{"vocab_size": 3260, "tie_embeddings": false, "schedule": "wsd", "train_tokens": 381400000}
MLP neurons of a small language model. Each row is named by its layer, matrix (down: output weights) and neuron, and shows model dimensions 160-255. Each number is 128 + 32 x the weight over its row's rms, rounded and kept within 0 to 255. Numbers have three digits each. A neuron's up and down rows have the sign that makes its largest values positive.
A block is one neuron, or neurons of one layer that tend to fire together. Before each block is what it responds to, as a language model described it from the Wikipedia text at the highest values.

Responds to: Cells in Wikipedia sports stat and infobox tables: blank cells after Total or Career, dashes, digits, and header words like Team or Years.
L4.down43:125124133170182208148116109119122140176103100140095079143105127144152107154128143144142152125108107128130133110101119144152086121140102135156116162104084166173155110125134082127111105112115128121140173141150098110159128167065125100099126089138154129166158131145077126139125135129185198133
L4.down720:115113071104154110111184095106162146107118142106163155139131084130066132127068098165094113070138099112150134148140128138146104164216136124068207125087163122145116161092172072168164135132152097147057153114181189139152120104127088131108128104107138121145096107082102143123117105044124138172
L4.down1416:131127122107114144064129097103159207143112169145128143161131178119151138160127131130132130142126104175140149137141165164157131112130072129118069179096105135135165160166135112116093116137162076134127122155156113177094132152130147192158118117118120149072113144098122099134053078130131137178
L4.down1514:157124112143169133198109124026122129154106052130142091173101105135114121162160102109114147134080088141146143110151110118122119101143174124084135132062139153086173076103086149119140104138154164155074168090138089144185180113104153150159128108123101117120154145129115115186111117091104107071

Responds to: Final pieces of field labels in infoboxes and tables, usually followed by a colon or pipe, such as Resting place, Relatives, Total; also word completions after R, like Rem, rights, Rome.
L5.down81:185162099215086142132151121091111140120128108147122135126122248113126125160069167133100072163083110174151134117105121118131125134125157128070099146098131082140130167104067179115129120111124157165095112124113115153086133141100162140140134129116100074112130160169158153134141161089126148122
L5.down135:164124164088128133115080127123072114117224085158105092127135118111117118194158166212089173166085160118148172143136120102074088125156133106079100096098099070069140048146125103114113075141116090124090132089148090107069139100114091127160101106162120102131102170164106158130110152119086107079
L5.down227:118159125143169131139117127190189150206132169086053099137135101118080145156153073104090149109143117088114212122064163066208121087150151124153086078154119084167138171136130115123126103150119143130109112135095138148110138133131132144108095123186110074125132119161151109111134148142137133158
L5.down302:115125086117126082127123108130129081147092167108073157096102074097103185088101138111136112090060138129109229145125118089107112053174101130128149111160126065125099101098058136134142113139117134108136123148067106143087124117156112184152115130053099150169122088139161072153168113147108137106
L5.down361:112158173163142144089151154089160147116156142124105144111107096146129131097131046223080130175194123142153123101100068129082095160119076155126133162140161205120109147134148068157130084085150108117153059087090140143107118094101068132133069172103157149107164123062104158133072099128086148155
L5.down421:140123078142120185166143083166138148109135074104189128119122115151151137088172142156063104111160139132149115176125120136164115118108112129139176146109110154085083176209087155202107127145129190147135083134127099136078139120148150128181161096163195130158117154095102146172110148153055158092
L5.down627:156148098123126186164138184127142067078109068156155109105165122161120151064152108088139087165120116169139102109162089161200156138094136116153131140128104176185136129113139186115096119113169120134175102117137094131136085164170149167124127107139111131113118140117137131104095070079117144131
L5.down651:113135142114144054148181103157184149144126090131060183166127159128184087148184113147076136155086157121111122155121176112094178157183120149102156105136138122143173128091139108120077137156147059151100197196127118115156082161147123167096176134159125114123154183194091072136153156052145129182
L5.down693:085128139138152109118120134145180131107107109108178095172125186123161124117128115117101134180160127152115119118097154104119151186142057126138177141071137063177077113136149156068136101124121094111053108076099091202098094177136114140140141095115080104100165149198100116093110116067161150119
L5.down921:108166115177126093143122073104167148164149130143119131145126169146120132121142136114119137102139103111151155153115113152079117142073160118085141167097176160110143151096130166139145172067151121116048123128141083108164090079098148094132161189130140133179138119112153154119096127126124152160
L5.down1097:133113136127160129180093102100148088148130147088107108131104111114108145147136079107147164122051169183125126088181086129164134175119080151185152163142145145109062139071127162131183185172085138150181123145112119100100203144092105148139113127153136148121129130059101142108142114187132139100
L5.down1110:168148212137192160140154102144119111088165095089115143108123165112123121154131165145127129170167162152160213098135164161194117094080085160133120096109158125091128140157166019129100083161127067142066070167133088175091092093116099102145120172113136162163142161078124086118095110126135141133
L5.down1155:092122156092163125145139125103083081121190077132112130143120117136105151153099163136097134157146060123166095152155072168119154154106109116124146161118185151148148137090197106144096116107123094135109155096120145120124130173137094128169098059160145170109131127171171147087155042151103131080
L5.down1309:088081192145112129167067119090155090177176104130197141135166100131115143106133161087107062177153127084144141142135180103145128136093118124084094158140109180127136161080133132167117130149123105139078128127176143116088136177136167146121176100053131098186138141184148088103165163099165126128
L5.down1442:128122081140105084118144179083125159120121174177100135147136125145096063138134155095135111135175155135134146032138113152151119154117116162174106190130085151166062157166092133125134140150108120101089115074154100103066065120172118112157143164128086127105129125115147129110113102098134044184
L5.down1520:189121120147120118216117075150178151166156072144125132093143214140131127145167090113142113187104147124146107131175078164154158144139092139139125082131109130131118135090074115126088157114138145117139167113138110115122098081110114149086157139131190168147136052139146148073153139142088113106

Responds to: Words in Wikipedia infobox and table lines, often field names just before a colon, such as career, Existed, Source, Total; occasionally mid-word fragments of proper names like C-ant-rell.
L4.down205:136152118095114136106180085105110055154139120194147162173109118124141107141152125036147156108168059109123129089081170162105193149127176088127128141127156073172114110095069124104131081145140128084144102086138093091104174155112111126141112150087121179148144131128136116089118125117099123127
L4.down624:160141054210187166078143213112123154119113109171139155078154123124082099135112171169150113112133155123153124168148148154094076155144155159100142152083144076156162138102149135141125173133059153114132107083154158182146141190166165170129187128165142154110180134088103085119105133155156149076
L4.down808:114091080078140136157116151118185117136125148119142014115088096096093090127205152063147141142167097140123112075161122157153120156139104196177117145178071141131133099140113143155145143173117114095174121141077147163150128144106089196135093138190133124128162097099136127077145093095083182115
L4.down1459:149151143128171138092141121104098133166080214059102080188097166112156086112138113058102161109157112142070116144097131199214123158154142132168107154141190192130121084078098145169139125157111150143167136141049145154093155067155152163159091084112076134100205128101129113130135139099148165132

Responds to: Word pieces completing abbreviated column headers in Wikipedia tables, such as Re-f, G-A, No., (s), %, plus infobox field labels like Born.
L11.down947:138130130126128097171109114136067146144103090110123121134121149105140115146128104100133169135124117098142104098153116189120096161133155147112087093155083100088121091159174128135148168081079068194093071119057160150111180116097131136183087141151190156186061138117129146156075099156162123115

Responds to: Spaces or separators just before numbers in sports-career and election tables (e.g. "| 0 |", "/ 160 /"), plus some mid-word fragments such as "appro" and "ip" in Winnipeg.
L11.down915:073117122102148122156111146109105112106083085094159133128211105118213158103170163171085178124117061155096124133146138087169135093176140140125065145116148151225131153137158126165129090191156141110209140096108130155151085107132107145143179195063138104137149091130123212084156099110135155096

Responds to: Fires on mid-word pieces after a short first piece, especially sh-ut (shut down, shutout, shutter), and on empty cells before numbers in Total/Career rows of statistics tables.
L5.down10:116150081111103214149127149129149105115103106196153133114083128100100116141135090068142174188143029146136111128162171149113146145161128154104131082113181119181118123116101178156110113123115150120123150169117108179102079127161084121106164102100150161136118125158139181077123082143177150176
L5.down125:130124117141138127133060054139146122177120130124108140104137133136156106207124117170167118118142174112142091200073117155175147164098070134053141118142105110174087125135102120144231106199122150183101161120117157106068093088149147109126158187097092144151111106169123129099128134117161116146
L5.down236:123169084082124136101080098104125105163123175189094172116105154188144173064125103146115104098101138109174127087149074142078113141116149099093131133124129142145151170125113086129117146142157175101157130106215147154093114096077155122088140103142125153141170115049125126133128143133112137150
L5.down299:062125150132125056158103125184047099180124156173120102109100080144161151152085104116081186149084126164130089106083104114137139112116095157146131088108113109098105122104169162153117092102159132097151106131076188165136134162137109189095100112097151075053133130103145167133115125218124176137
L5.down317:081104075077118113119124085135198107115137106118069150122120131124167115110158092092156133164210034154098143101118186154144147165078178116138128137080108144133183185122127111122160106099106158108184079139194164124094143154161070169103111110164110100096168125081120087126092107130095113183
L5.down420:118114127099060130073109082105118145110127151143148109102017154123094166163140135162143124098122137077097152128070084141154065150084152150102154128112158103174121073131131085174107123136137118102154158113149111036079134130136086161141169120142125084122104097130161074095105132118144127136
L5.down468:105184160084156137113057065177162169106137140132086124110127052156130110111099135031131142085118165081061137115126124100177125055135144154142107124130123153166169112180101107115110139109108151103060132161180049155156109151086120116078096140216137105063151069110089123112117108218151148102
L5.down555:121099120094123139077135140146055111145185132122085104144133134166153157111105147135117133180080190106147117157138181072156097150127074229158118146110170145111141133128144117074140051133132190131081149098179119170043100125178089147138115136177185188139145123111168107175146089214078089127
L5.down889:066060120152136109107135120173172098101102172113120170119138108186126190140124126094125111120109127069057132168125081149088155182087084115063122116119099127110130104135159096135117178098170054150160112126158155123132089195134136159118156128091167155134138112092112123107087182150117187128
L5.down943:157132077170146101048155079139195089128120172169136102151113172127145135132189144076072172171201094106145123129087157179180097137181098132126106164154188083117165087068088111132108157140120111075121138122123120114155063131102088145191113173134138084159078159176143140146110105116104093103
L5.down1226:185142137134075112206140204142140131186156089059158126136145185164099152171105140105173136122108130136155109144138126101166164131154069117108136133129166151127166183163116110132137141110120082115183149166103115092093145118189125126046157163099183135180110136088145099167133127133134077070
L5.down1380:147094083097144124147190091123112102063104105130154093112105121116107182124058147065183138189167079110123147126153198179132158147087074181097097098128103149164175202101141167141156086104096110145120125068130163143095115081110126140080190094156170109116126097152148170145128098122137172171
L5.down1438:104133139151146084098102141125039116088184126153053113127185140138148182118189116151074186129143162176129097116109190133096204169107114149142113100125184124136103183170134088079114119151128117145142115144124117091163123116162127137158145125088131113160150133156145147087156109079153055095
L5.down1440:166117098077128112144093123114148118088134104133139127063078092148128146172176077098117188148177078137162135140140062164150116135093106088095106117132121156149070092123096151167082123158117141171151085158139164167153064150175146088105154086195070071046106133161132102111078106113138135170
L5.down1461:153144087126138138085141111115123162132164157121092122169124147150178139116134109125101105111113095098090079137082116151164115102080160126127188095135127110138170173132146116067168128101108211145146162144111114111172119184148164160065103112092148112128154100111112119099185103145124134088
L5.down1530:117109122126108144082084073102156091122168135079159157102134142095098114158151131116126142112192160127142122175176104124105112068109117141139120092095108120182177145070171099101128074129084114117113109109153110087139112174108121086180136047192075083134107080109142086078109110164166084142